{
  "num_hidden_layers": 10,
  "hidden_size": 576,
  "num_attention_heads": 9,
  "norm_eps": 1e-05,
  "rope_fraction": 1.0,
  "qk_norm": true,
  "bias": "none",
  "tie_word_embeddings": false,
  "beta1": 0.95,
  "schedule": "wsd",
  "doc_mask": true
}
MLP neurons of a small language model. Each row is named by its layer, matrix (up: input weights; down: output weights) and neuron, and shows model dimensions 368-463. Each number is 500 + 40 x the weight over its row's rms, rounded and kept within 0 to 999. Numbers have three digits each.
After each neuron's rows, "fires in" lists the words (lower case) most often at its 100 highest values on Wikipedia text that the model never trained on. A number after a token or word is its count.

L3.up2048:448449456527542524464464532562514461479458501470523489479460486515429573509455560501520521498448492488457441494468448541488475476459461423508492497521551452494491548486423470512498544493476479518560499548558544506536530527481560598517450462442529501528500525529542538497471458580486430463
L3.down2048:552470515478480499490512446505500448483477575525495470488470528515525557409518468463459417514433483483486594434525475448529514529481542554534539505489408534538480519551527527519482531539537467496539506480472468584443479507513471479538421497595455540551456518511430474545474466499456510545
fires in: "the" 43, "total" 9, "informal" 4

L3.up430:542487477489490473491479589513416525445512478483509533474498564545517551506588481483572551545480528482486497517513559545466463473484441430571522556529445507453538533505467523409509529467523475501522529465516511471520441529509499557435488524555504529445557416511469474443497550479518415550
L3.down430:539495466457491468476522502464533500464502513572515530485511510488450569483422475538487494472554553494549539400576476494499436463494480480480494523476536490497521465563550493489475527500460524445505482524478544473493566548458444593546559434450507453488503550470474517537444496428579467459
fires in: "and" 39, "to" 17, "among" 15, "by" 7, "of" 6

L3.up1658:454516488477493403516573523433491507506453518568491477458463530471407504469560560486455513511446497528540527557463529529545575489488433530535472521558502530456575545503504500511586510467510516493508498493505423480475502498481508394458512490426470394525469522441557487521536461482489510610
L3.down1658:502440494482429520514534413465477503465506486532495445557494464563480549555467494480516527511508525558504559430545462532475581500506445510519501445513428491602526444528540457507535481507481516540544480503437455474501509475461504458516575476540529504527555457451477502417488523404555552529
fires in: "of" 31, "for" 15, "that" 12, "on" 9, "in" 8, "to" 5

L3.up25:452455402464446479494539543528481466508580499515515535447486490436545454507502458479555481453522437472488473474515551503499473497471505446542464493464536560449435526466456516512556548464528528389503441497505485430520509374486424466557492596535505521554540532520536456534493500495482521502
L3.down25:462500441464429513466536404503528544503461543540552498527625583531495515449520520520460447556469440509491504503494449456503436506520535502478481468426494507399535567503534484554522477455539510532554493470496537472524465535441563486568557468516542540470458574479504502525506476532491380515
fires in: "of" 58, "de" 10

L3.up221:435526504457531508496465447469484545493508476453501556556509471496472476483526527488444517550458528450535483523504547534540480487458534531454495467463560507468492513509463419508524529493546471509513514519483463462459463552450440528551523521482494495447541499461437472466469558415513453507
L3.down221:476469512475468583532496570519527522492507584480433543446472531469479502497534494580423540516581490484526540473486413479521553523503564486500457538581495505455540543539493513558475438453469493551525576501491574494533433447503518519480517525530507422518542489467499541480515491444555467507
fires in: "to" 42, "as" 23, "in" 8, "on" 6

L3.up1960:551502476418510452504521564450401464507549540464470461539474533437419450504511504425518522539499468542525548432486521443492547486466473547467538479450492491519497475556462487454527515460559588518581448474518493486535464502501424539513519445526521532511554448545485529491478434509493496549
L3.down1960:456520483485465472533488599508447446457464492490542476483442466425515478464523531573482525497567511448556504478484554453529552500547467494434543508498524515497470496518462486455524575533500434551480532582530540515468436476488551488570490502512456493536498527514518462476541518513547480436
fires in: "as" 20, "or" 14, "and" 10, "in" 9, "by" 8, "when" 7

L3.up1517:499522518540512442480594472479541497538473472568549509516411401485399553573501468526500511450517534525488430428482479516487494550475521506415541498480490471552460466443453489501444531502508366516492453536555494518489519540476496522531546473609577489494499481498476453514419539481491571521
L3.down1517:516502497525462520560548483500535493534502422520604521475514517500413480531539512554555536522495478480509468474492497546541553481479469533417472480486534518564508504514479373541537469575448463531544445496532545473521527495613555476486531415575502481461550499487478491485435515476465494509
fires in: "to" 30, "for" 10, "he" 7, "she" 5, "in" 4, "shot" 4

L3.up1368:492462511490399546445491497476538536475568479480437473520586508581443509513480522482521525460485516511497467487470442480508540483500525477541504439472424532573533508435487472478541562430511481489485492481569541555528514503521526536520472525474487550434538409496423482429466447568467562510
L3.down1368:427529567453416461449510488492516490416478456498475414496511546567492510543476472522558440480421487483592572418496529552510507605478525574565496517524542486540539472529501466488397520484490538470490475549533432563487533455505499553543555528506558539543481462571450506509487513518436484478
fires in: "and" 53, "if" 6, "when" 5, "more" 4

L7.up1862:490446515449532485487485458490504475507580569512444466568528530502442486505540464479553511449447487490447445537430486533539552506484479525450523562518497485474531419529528461552509513487546492540516466468512499487499524483472449466510531555548522443448521503453526504462519521480415474484
L7.down1862:496474515531437504526507491537467515532507523454419477457534585494487465533483444517568485457474494520505458525478569449471440478518476493524510404597513496535496403438471469507477530519560490505487523452520581469516517502457537489444566501547533437457498449472553536515527479430477520482
fires in: "at" 17, "than" 12, "around" 10, "to" 6, "about" 6, "approximately" 6

L3.up1417:455463560540487555436480495488459513501454548486492547606512630464488529547455530563568505555441456534491560487522533462498590474521413554506438479514509451545580542569539559475549552440480507443529502548446532496491490487493492507539503493498487477504507567495454404538569445446498505507
L3.down1417:534610499527487514621456468534554473455501462478483499489520555488479430447424458467502473397530499488516565527529483516462545480448518513496501507521467442538507489484508542550471537559451496496469530493442550461490482577498458499546498498559463464452494533545471537523491496471516635466
fires in: "in" 19, "by" 13, "at" 9, "where" 7, "on" 6, "of" 6

L7.up567:524533563477513458508458512525499497434476496447592479480410499563490511493535538467599451445584483522534527526513570486429524475432479462468528544541523484503419466539579537446497478541495483480499522488521584550455452487552515485532451464502498461513527506499490516557567434536457482459
L7.down567:513528528548525545495437451500515482505554440509561514532479520553531447481521524495518464531465470501503479461429523468433521522473436525461525563461406518563488403494527467470482449497476509462475589476425532587504463489544459522617494522513465491496507489522443470453481483495505496464
fires in: "as" 80, "eastern" 4

L3.up595:505475458509472509504490504516464495510503497587497509448512432542467540493514496509454447477520462520486486474499470487468503551515489437423533515481484494478532476487518498472549511516459526556498479448489524541559539489507495483480464476434494492522538476532457479496526490485495493544
L3.down595:455580446448463506457477496478583536462470537465509509470503478517537451471520504518563416539494463497460473464418541460507595491466466416474443534505503510496519494459578479532487579450507570448550534507475571481509493549496474583451489528529486501488525584464521489528451443464612418531
fires in: "on" 50, "in" 28

L3.up1136:465506526491445518543505522550501478427482430570520489500448489522472501556571534521524429500544536502502520512421504541581495522467545468481483520480441531468488469527523464554526484493522445538479498472494522513511520485455511499527516523481541516524492475568515470459496475551494403462
L3.down1136:511508587535457491488557466386532564463527567495482534426489500506499410467483558466491585609525424527517471535470496510495458533509424444487459511508558534511474500511531489475497534439523572403440515468513441509488511481454525558515485577579546542499521562393474476514505486504622442492
fires in: "in" 37, "of" 19, "during" 16, "for" 4

L7.up984:477556544513458462460517422526550511534541453528495435513509458540461523538521504479519494508569460458538465467471482468542479424547531515496436505562451515609494489509558468451519528480493495457516478513462541492546549466456538501455557490490483422481476554429486515560469458494526552492
L7.down984:452574508477490459459597512502494572504483468593515484526549447501471528457448516529503505494552470513563485523434608512460473506509483515477477487463478521517586433479424473396463466500531510486565549436460528583456522504439471477545454522535564533475568496551517523467476508418516533497
fires in: "he" 18, "was" 16, "is" 12, "has" 10, "were" 6, "be" 5

L3.up1177:547564544504534467457470494478526519538470491490529451467471485545485515561441485508496592513517451498501524521542556492508464501537514560465460546414484562505554474533475519508493466474484538459524516509481528502482550499492529444478475466443484500508490503457507540469483521354507460516
L3.down1177:486543465518449473530446468549595521555512465551496469515578536451428492535467490492512439475448522437511521506527498479550512448507469551523491476482473427522577625481501490476504459440528456448554502497526456497524496436523516462511505458496523492489459593522402554528526464450550526411
fires in: "was" 34, "is" 27, "had" 13, "has" 9, "s" 6

L7.up1730:495552421513473480485533469511508508510524447481495493514458562420530489479452490474495496523478574592580479473500582468420488485513524486490475566378492516543602486499454477486467575425547556457542492478542516435534455480501517501546524535495519510517494474532506484481506578500508520555
L7.down1730:545601552520515487452515470475506552500512434500524473508550475524505454508549486468533510563434533559472509502482439526514479574550484521492527520437497541502524505520595531447524494521460547472470451497497492501514538532474465482435448487525556503530552545465524536505449607541476519482
fires in: "of" 34, "de" 23, "al" 11, "oglu" 8

L3.up2193:458516481489495530500461564551491466481518535598548515494476505490469533503541475513446492531538488495572459473510526520545493526463525548575501599516443548483542489519537422546489476522524555465498569440455554453501586459458416543500503439581519443589547553423530444447460453501509480514
L3.down2193:518482468492538554465554495436547530420505509527527548476544446480564539496519471466507552483515524462495450493522461500539412536562538517463561525496533581444545508522486496500430591575520538491444530485528515422539474471454558416486473468426484493528475532465480501496516508491554513578
fires in: "of" 72

L7.up826:499490506487477514518422513521541452527424474479492485493480468570450565508439497447515540484501484479489558538391446513510518520540493524476554547458492490532512443532508507529497462493504460454450513503517529436494475558438444477504507494428516540461475551375500541549483537515412626512
L7.down826:527499515541548515509479501482580519499533559467477424479489521438496446503468481565455445475510510515484496523550521479536418516516490426473588453520527497476497514549479535495549512512468525512569539462470495519557460550539501536548566553522521494469571507497566476494574441508536475485
fires in: "was" 31, "is" 17, "been" 7

L7.up814:514509482512464542480515651498441432517537573416438545513473549487507464508528452478512500560484519525552463522497558566543459480463478524409448483486538493520451470500489468462535544444457504522504538530523510464453534429485511488503529526490502500508484508437436409496509513461584485515
L7.down814:476495504522514507479526508460454475513505501505521506483468460574554491464557499425484480559502487423549450471466460557568556559452525455438543439502528547578538555449484523562471515478556533428545516466497461497480507467495417517425507490510538507415565462561420447458441524519469546528
fires in: "to" 36, "began" 7, "of" 6, "a" 5, "started" 4

L3.up48:502549530448559453458558525502466507528490470525529511505492506534421497484445478512549435502518509526506503534468432501550452567504485513478438508542469469463503455496461502449495469467505546474438462463540487444478501502477544457532568410525519471542485439520473432561492603568525459523
L3.down48:516553499531451533492503517491499529515551414523497448520576452475493523488458507447552475489506513416478495487427568504525576494528539517500376520510509486500547461525517530506493477481417519484503451520566476494442486511491455414547537436497379520528467485541442458484492516477512482517
fires in: "to" 48, "that" 19, "for" 13

L7.up372:537478501508433433410561539423565492557506481512491489473533479426514502479502567498429478471479502465464529509479447438486527472530525415494493498471497460536461493483494537549506577444477530493486493476531526486449481517454518499508494546498538504522524454433500472549450549524462464496
L7.down372:531546512480475537434564476499553454487429545453457477510464503509513519374530503557456463521453538512512532500498499452484510525515556578490533486490486485465419514511589565448473495556498512545546467539396472476481531452532533495480468508483512523552539486502506471555501428475534519523
fires in: "the" 28, "his" 12, "my" 11

L7.up2056:567497504567485498527511463539473450497482455483501513486546474503533497471549558505533520465539466467465556540526554581540445450543494516560495556524453454554486529501475543489454499585490455493485511507485516461623486505516520428562474482507516496551524443562448504589494494522518497457
L7.down2056:459543583469393548457465535449547473537477539436492472603514508488453503525469502535489484495546518480459499539468464488504462586542475508499415527441537462490435584590486526514577522407426458512546473538501419570482451564508531500517497503412489451438465525453514516454521502444574514541
fires in: "the" 48, "as" 8, "first" 5, "of" 5, "and" 4

L3.up649:451471419572497461531531464495465478502495489502470497442555480471462495568528521506515528515546517507509498531504508536505504517562567509502406509501483545404454439595525394591453487552548499499464582476522512460578539492551458472531455535533535446584501431511520510443557472503511547578
L3.down649:519519529481529581518497522566478499521495525481521511459447433479498555484449469537549394542445413510495509416513471510518479514478480476539489515514534533522535559517538513422467501438464527484504522512437470527487447492419526513499508504512436503476504557494507553552516483460533450502
fires in: "of" 33, "in" 20, "for" 5, "from" 4

L3.up61:516481503459606495502453416527508568479573521483545498542500434481523516492483477501470511449506458489498499484523470455459500592521470480497525532541462492520429524502527548532543478548498513537583539468515443478490467536490551390421525456487516520470497514518535528437431517436488438541
L3.down61:546521524498469472506547457450536450456457524509558501543540527504513478503509438479544446470511457505468459467454514531546523512491453551512494488439537509510494597503556576445515529541474492504554547507499478476468518569549443489534577460469467563546574490452498529467473510481479443564
fires in: "on" 13, "in" 12, "via" 8, "internet" 7, "by" 6, "website" 6

L3.up1493:402525499455422528515495482514532542448520612495556472474507513479544527531480529533483518484512509510525572469525497465452501432539449439349532513468497518447526539459472474513531494506541428519458463479519482642452463473511510431574398602479464455500493508533568497517478495463423483471
L3.down1493:481524449476480464489548409496523523496503496495486539472562485476483515460454477451527503470487479458514550498579512430438542531500460504527536519532489441535512508513506448619564479426468484474504559513511517532570498508509539483541407540512502565517481547494447484413404470508547524471
fires in: "as" 64, "designated" 5

L3.up1019:464453457472485455477509543540483513489534429521512506491527456484552459564602509548560507543439494474537521487461464503515547473569501489533522489462558540503478544515521509465471537489548542536430442495489555519495495515491517539386495462484541504514520454431453471516535471591508514530
L3.down1019:461473507505490501479491545513537504534522525486467476480494505516500440558514495457446519503481480513485469464488439499461442550462466487516528490526519603561510489450481494562558520529502455486491535501481503485501454493453412540493571446528520512569443531470456480524511461517510486559
fires in: "to" 28, "of" 12, "in" 11, "into" 6, "from" 6, "with" 6

L3.up977:497476515439452483510540477496436487465504486505490476465528523527455570505550520522509508418426433523480460518510569548486469464529542480448422466521459462454517481489394466467568512421475494453492539496503545441451516460497459545476512425461533501474552537534572462503542443487500549448
L3.down977:499467585542493454494501524524509496552512549560564483492528486485489505437544525525549465525548497492530492504514450560449500482543500436557549479565534477473554505543542481511503576566461539537407459561530461511562525572528564524505530548507549546531501475447506509445524574470489492480
fires in: "of" 34, "in" 10, "while" 5, "with" 4, "down" 4, "at" 4

L7.up1894:456480534461510502579506548484528549532567516548458516502545536459496501545510475532533518522434502450422569527528533557523564562505521518532531427564548528512482477546479536487466505568576505461497588533553533458578535466466561550504466500557515506509595457548496506449447502487564521491
L7.down1894:506459454561491480532475464486556528482529461521532494507494388557438498502516499453549482532548516514514580503501553470442546479485509479496539495519489547519501476414518519556520513479542438562456419480505523561466509558444479421447562492450489478499472515501511505506535504537558461533
fires in: "which" 41, "that" 40, "there" 5, "what" 4, "to" 4

L7.up1676:524454564489549472499543495443539446568563522566480497499481487532511478548527462501571461402463400490541455535503518471538559472491538516520458551432483470547580536539589558409545532486502499424510497494545480516501537480573466523545513484574562487433406521458502498534456512483472473492
L7.down1676:504541514456450585456505452512473489447450461545502492469517491427426529551539513501488528502496532437513479441468461458491519493506521461524509433507437502516529543460538497452492523421475568455482567482453486498478501559473562513484546448543409443483478514500468508524519481401575463505
fires in: "had" 50, "has" 29, "have" 10, "was" 6

L7.up2248:529451477445539479498494506566541459442536559492471569455530503439436492562522485497500533536477430496533479467507538467520515554501491508469488531454475505472519553523523508466538464500496555482470485483558527527490548500563545508444499518502480544568388553441490448529471515440504527476
L7.down2248:434466511503512527482502519467563555549506467432476477424643590498442496493458492561527487519467514436557454472455569515504459492488546509548458548565464486473491576488439421478552463436475442519539429430536484518541525464491516545516557461466498502498460563534439467490477402448469520428
fires in: "has" 43, "had" 35, "have" 13

L3.up714:485503540532476492490526503509513525465570497496493600498502548505579467469578444477465459532451475547528483603444438489590475523552491497465450483502491473510525452434557493417465522433527428519510448441439494458484527446442449492409481522560556414564538454525545523470507489502449547529
L3.down714:568430461485466484484520555464491477475531487470516567507477524509474453530501427364533489501460473465491545537595573541532537521510518454472480537473552540511532527443475512467496521467552478493534510475446454496478538472516445542457540466543495500423514503517507568506473465484474507483
fires in: "also" 34, "such" 31, "both" 12, "those" 10, "same" 6

L3.up1272:486487551510411483451498450556417500467427497521489550530475464523492477469481505477479519470481537517567557508420424506504513497536524465455484498492440499487515498493483471566481470461525491536478510464555508453564533488525501493479512421479479519467429462488532491554544502495437542522
L3.down1272:487468461471463485448432503523585473499487542523547467512521504527453494559498479500522504451526467485514498476448516479495509477474568514514451479559512471474411493571456569539478543517543475511513463575520536473538555514528551488511482499519496522482531503492534415526575503504531486514
fires in: "to" 16, "of" 11, "with" 10, "following" 6, "despite" 5, "reduce" 4

L3.up1844:460508526449443458462467510510527545499549481536467482495480480540552473491524509470473477483488511568611442521501566536497427502475479497490457526553461512462508484543510516439449614478446553490492496508453552536459492527480510513452442494484476388430496492512462557547562492559468544470
L3.down1844:460489515517471491515534529466572502487499569475511490487467456540550477482466535436499570480508487495540441550573460417492458502514510503552462448474554536464461495506545498543483416523446477486451490494498521564446496522494434443412506520465505437467490493514512546466467481517444582523
fires in: "of" 47, "for" 17, "and" 14, "in" 9, "on" 5

L7.up370:511495439464553523602523524456415478544510447496486565528526491503516583482579523474502549500435541528535513421514499494427510533523543557492526482501578488476555420485509499517521421476542482492470563511460472412441554503566465496512461456492444490498519481500519523519477555467452629480
L7.down370:478497468562500440431473380502525515495501522503461559505544607508493562567471416548547537472519554501540526528448571419518500440499452468520435497498520484464475488496461469503496422500490526469498495477509510588454492529486522526494472593507521465445440473489509514412467427520527534535
fires in: "as" 55, "to" 4

L3.up1792:481498480466478496493504461503485532525561548529501502517518501499432492575500465618472547484481483568418434499483491490579439511504544458535515562459558476516470562558535493487541514534500477450552483495517464558471561485506483417509497485547547490597501543468371489533518510522563501525
L3.down1792:496467455488494465536582498533515484489509426557497458474571526491458475533493519621539462518537483404574549535506580423539499487517571505501472488502505584440485481475546535524513523567473500580522520483552504507532529522464492521603485522513427479513532528549549513575490530454497498460
fires in: "to" 13, "were" 12, "was" 11, "would" 8, "decided" 4, "is" 4

L3.up242:492506479491439529534476572470479511523477505466467504485436530493490477549499517425510506424452472484525439508488468518502516455518503468543549489521469544501423456478472458464458434503472464528468474472436493570540482540524486478512476431583545476481567533459494530514497512443435556511
L3.down242:508449536443484528487446472492451531528499471508466517468490571495441474427561364465525496567426472515520504470470470518424569579476480568503564572472456449520520446490519567447489593504468524536516534448505519493498446519548519430521509478492470534458467477491569467474510563474542526503
fires in: "as" 61, "under" 7, "remained" 4

L7.up2159:503498538489474501471472525575479465547520517555537497504531443463518539512498540546456515498471468468455494529460462446453487457553496511484535419529527489462493464577487464490582463494503465502521515518533513527448431460447488565503429494473548521530495541487442509484446466605449387484
L7.down2159:504527483471561437567536341483504453464531541553498484464499492533472494587474443500495474510496392532510523477571551466513478527468523505518460470510486430447562445529513456503492466535474620520423429487503508504497530497413482506487553477526493433558471502511455511467520463456467474474
fires in: "at" 29, "the" 22

L3.up1949:466504492472482552461494508496460482472475474496452492528476610533523441423489474568483490497412461532585549559469606508481455482509401463520557447437423522500489500511467606455498501502494480501400485540535477416493526432513529571498512510505435497548540523537573491398503531521553533524
L3.down1949:453555461534478499527504426479527472538581451440484447503463484496508542500502548486502522423533474610533442475534526556577513496536476567513531478528541452479484480470461496545476480532453569493464464530484545474492582568479519463478523479514485528540465458488569487529486504446489513498
fires in: "of" 29, "de" 14, "for" 7, "al" 6, "in" 6

L7.up474:515536556540479461455474479554488503479551561471496505494515519525458496446538525395485479570553453457506517458457479509548484493531439481507557480473537487492563471538501536485470480469438459541480482445504504478464501505515496455524445493447493475481510584436621500444527471519502457463
L7.down474:436483546476566470528549379486578469477507543498488473564537463506502482514569429567516491480491484485463432459523521509493471516531489507487522485502450513462565475614516574482517484454547456524467457526497518503495461495496474449483469464521469445527497500463514503553426447495486498545
fires in: "as" 20, "was" 14, "appointed" 10, "named" 7, "elected" 5

L3.up1110:561490561533404498485493536539506503508474483554473561497428493486390383508516433479485492529461531470472539502532565490512511468473595557542514495477526503513476523492493492497456521531509403488486494508478452503556478544497434407534535443507473459520465514469499413520490430478470413483
L3.down1110:474567470536582402502532479469456468459536476484546508480576480536583546483503549505505463475592441473543489513509498501457485546518444490451485508448491466467476511589572531489478522492539550545505518501460480519490530472527481502462459584574516490470441462511558510484510563450503552526
fires in: "of" 34, "to" 27, "unlike" 4

L7.up368:533527577569482441525468510510450528524559527523567571516495541426517474476488450467551516498537570532494577474555566520432510523545504489546568465518535504499506492498535578505528554468498474519510416509519517512519531524509501498516457496527441506546571495489607591509476525494438451450
L7.down368:514574495481510463489537482496495512488476522513437516441575499534519439455504458414494523537502489481417488510461502442491476458544463484585534499504532560513480491510502524530498579569497438484464408489449431545487469552480461528441491456470564516520470587503482529574514468501453546486
fires in: "it" 27, "also" 20, "which" 10, "party" 5

L3.up241:376441512520507494479552453566470444483491500525504480497526532543548488566542531556572508540581510560523493498489489485544482503523459504563491512500485490467490425484462543436569529521550442559486507524455513523492509576505544475545526579480439481458407521465450419516560500534414489477
L3.down241:485501501562470515460470492527471577515573556531400540559511471447524530485497504529507451488453472530552485459445472533523482480522566479596478460508518552505555543479516498493519483483518517516546496473526529487467490512499503425510533513479485440459514505451506460502580495499521513448
fires in: "around" 21, "than" 12, "to" 11, "over" 11, "between" 10, "approximately" 9

L3.up980:534540503500512468494489491487510494527539479497528510418514469514427493512459512502506541533470433425491482483492527517406464535509492573524531533549457476508482461599478500464524515535575476494491523478451514538507475472487507553510469443489434517445497453443524566543537504443520429502
L3.down980:455509455494494471434449497461466540537500419460540497538559512538485497509456509466513517488511462477534493497556550456493517533433465518528463467574474526490474423517448390446529427511512472450514450447583512550539431550490447471506425470429453488479497546488515554397532551458521490471
fires in: "had" 49, "has" 5, "have" 4

L3.up93:420526580456501455478520515422533494493544505488506572503480464479614453484498559552522477461438508559550520466487442463519610445504529437545499528452477515443463494501539546511521502506490499533451536509499438484473530466469534528523422559467455505524473470565517431510475590520500517482
L3.down93:538479589511528480506508472501470567535492534412533528524500477468545458464492546447475513506528531527484453508540519473505553510499532534523473439496512482488482578484539461443549503451532462533445515493531534605554481460485548607465546514486548500515486475511553559495549481485501531584
fires in: "also" 37, "then" 12, "often" 6

L7.up319:511424539479545491402540517475467416502481503491536447463539439509470469475474509493495502546494485459430595507510516447527483509547471447463534429500544475467579440474469538552559508544449547531492471494486467481462499435547511472425471504504506548551530499476606513517473597504509510515
L7.down319:470482452503513505617583530497439433534489544485566473484513522474501462478559545487472483484506517505457498518404574502509494492473470570449522524521502549409489467522453544507448553533489469480560488475376534465609548463543567525492518437544537488424510505479389543525524512473561481458
fires in: "the" 65

L7.up271:451496536505477531474493508538525475494492485585466510473489506476467529435413509549520510556553507469490481464502440499510573604502556510537526555536452523471521475500486483527546553528531522521468505460503486539451503459563526491461509525401536479548483483550509497564486571523447432521
L7.down271:458494541477488456506556525419530539508485477503546533536526539523456427488458531490544505514595517515523529469455455524566475538509473549466472508514450571433494509488458553497484496542491546467477482475484498542467495452487466461490541509503538468518482552599518471587489550540481457541
fires in: "and" 18, "more" 10, "much" 9, "something" 5, "so" 4, "look" 4

L7.up1311:449501535495464501474438532550502531566469470473519473516473440516557546453491461513527539441428457535493523534496523467536454517467450485502602477566498524538517451501460482500465453515452561505511483521504565492514480533521585478497529420539542505461487448495451518536498524527537450471
L7.down1311:412533552497516557474495405550452481519471531437475489536483478488515460497505456408505502439383416519474562512527466427501459495444455486576482498494557482557542411457469458516456447508494524545509562537392524444458469513473427514562482433549526456498523425450483571458498464457562498499
fires in: "the" 70, "theater" 4, "theatres" 4

L3.up2300:541498556477470515489489489559532532474546535423456493493460516489497558513501497498493482529537463601451473479455474461493516520575472464480490542479514507484479484465484549474532536526457455524530426468548430575528509483566521517490449463497497492506498452505500503504456532628527484484
L3.down2300:593507534492497490487553458534505561494536491487411518490512474474516437473426487498542494445540505528451478506421558524458495490442544499445421518472524522504500523520489511481485535470518416550481422537476603485492524483483489515508502531532480491534497537504533534547479511512470551493
fires in: "he" 31, "it" 5, "she" 5, "chikkadevaraja" 4, "also" 4, "was" 4

L3.up1008:462525519466450517561470530518445434532507499480507440473462420545550537477521479439460453466488506445519509449453488489527449448442525473492548506558451446521515537567509442486457540503468488512479455483553443533432516494543479433463508461543539507540423512503476469451501513505461491450
L3.down1008:464501448485471491517518504566549578516506520549552535469530560572561410484511488556451506480505501542496464516472554476439473485448469532496495518505475518399474456455562528515461592559574468475556515547439463472530472472472553456591490515576492506507468487464504476493518437504557477477
fires in: "in" 37, "on" 21

L3.up298:511524484518489437490452434473487541494478476473420555468504572502547546517500517547514528460463454580542496596485545530410536456475494524512527571478571444462542489519483488583491468525462494519507486529554566440552516534476424510510461584491506499499503493492518462493521490430477507386
L3.down298:455570478472449471543513464453560548424454433478510514464487512550493444418494537489465409467499544480556509497483508457407491489551463564535433426499628479453512523473565516495546497466603496511528469489530571486525526544455527412487487546545497546536517525427482472513475521549477510540
fires in: "of" 38, "by" 28, "to" 6, "from" 5

L7.up2044:472522511504517470481478484525533377449534559544517531527453475503498483469480550440430488513473533462573483548602451484485566462436532459512530485435468464548408506545493568468473511423520516551497524454548506496472502446555516468474472558531543470506515481487495406422483480542509567542
L7.down2044:450461430487456550487528478504483519489475443554560470489541498551495465459479518511499496473484519510463473512503488527474519469457498501455501513488548514480471420538463470519440436456516387514520573536544525517447530479517499527429405437499517513438482524503517586504499520517510556563
fires in: "to" 49, "in" 5, "gets" 4

L3.up939:499536559461462408429499562446442504569547460539605596523517517495544495524491521503496500432526512546503566555530502448429613497488474559560551464464549521534522424472503505549483563539580490443438591468508498483478462524431480557518504556520480481496480506502471462487461562543548556481
L3.down939:468485586473459500517456528533449488508545552411458560496469524423477436456518568421545547514517530403540491436488465502517527501488529570521501447476524466487449502498541464491536563465522479500529460476525501478504480505521526497457525436426532592495501503493541516466473494529476535566
fires in: "which" 20, "that" 13, "who" 8, "also" 8, "initially" 4, "often" 4

L3.up864:445574444449442449576543563552462454517493493539492518474431479448455509477485500507496521466529497451461564523571491518440492527526513490506502547520476479575446560533505597490505464500475476495480472469585523387531520486491441492500471512514539457582530513512385524508442527526525465497
L3.down864:492486452473463482487558464502529551508537504500481568473513527525544534529477442558416531481469517510533496476429470452448499457531490464514516525511518450469471544558485488467479489513498539505494504509531518518480509500455449489542564536499459374455462449484528494472495483514472488474
fires in: "and" 48, "to" 19, "on" 11, "in" 10

L7.up1151:480435561477462448442521476441477484530457511449550505489431573462545541524452509455558495499530502498530504557512473471458631511493481485464526432512500497473480510466577573478502540470478511480459514505553562411478544539495487482546568513478466531533491494510460494451436546493520482533
L7.down1151:477563599500535502481530476460456550515434516508543475552460451514476529366531520466497455559507522529479489541453469498529569425510546516512538509482506514504415512520530452465454549531546447460478595526515466522504423525459494527518488518480506506439437453561454521443531586523415560567
fires in: "who" 14, "to" 13, "not" 9, "that" 7, "they" 7

L3.up79:550537444538547479573547462449582521461473430504532498502451489505559541480454525501510524534507482569484481468522572585511504532472522526585504542476498519503444461511527425486495499569509479595539541536538502543542507527473537543495502423441481458539520484530483500432468589531520527517
L3.down79:537551449482474498529498547438487500419452475491457500498513507585474433499538451510495456437492489454499456504440496474553484535514482484469529486507521519517553494406514526563530482542540587444529520542588592487479453521432600414520481505522516530466514465608558491488427511519457465468
fires in: "to" 46, "for" 11, "is" 6, "was" 4

L3.up2230:511475507486490470442557498501457535502492447508461491532499482490453425516478482531465557473444564490513532467495445465553560455529480494511482568540467532495438498460454485504557548488526488455465473569525522575510517464560562522522478498500504449398549513446436533474449512558484499538
L3.down2230:372470522483450512481574380539514561474526526516479548480518514513543455473476578462498458563577494454473492452497497475491519485542556503556499566532559476479516448522514429468518522446462522462482503415532481579464427471474506524484466532442531466437497494551503546482463591522478530553
fires in: "most" 21, "more" 11, "and" 10, "very" 9, "so" 8

L3.up1433:542524532495551443471528526562533516460490467529527502511478448465470576540531552568486496538544596439509604531467507518439490509536518496517460484520490525454542552468455499431539511492527542585561533490523550593489459503487544418517480426574479527521456528522484511442514524439521510483
L3.down1433:544418515519493494441567488514512506490450484519451475487531497480502477475484487581463496528492477549538541481474460465463491496460488545492493496445530536480482514471540482460513494527454483534513442469564540560465572502544565466517466459478470451535509494417593523386526482504508545532
fires in: "by" 86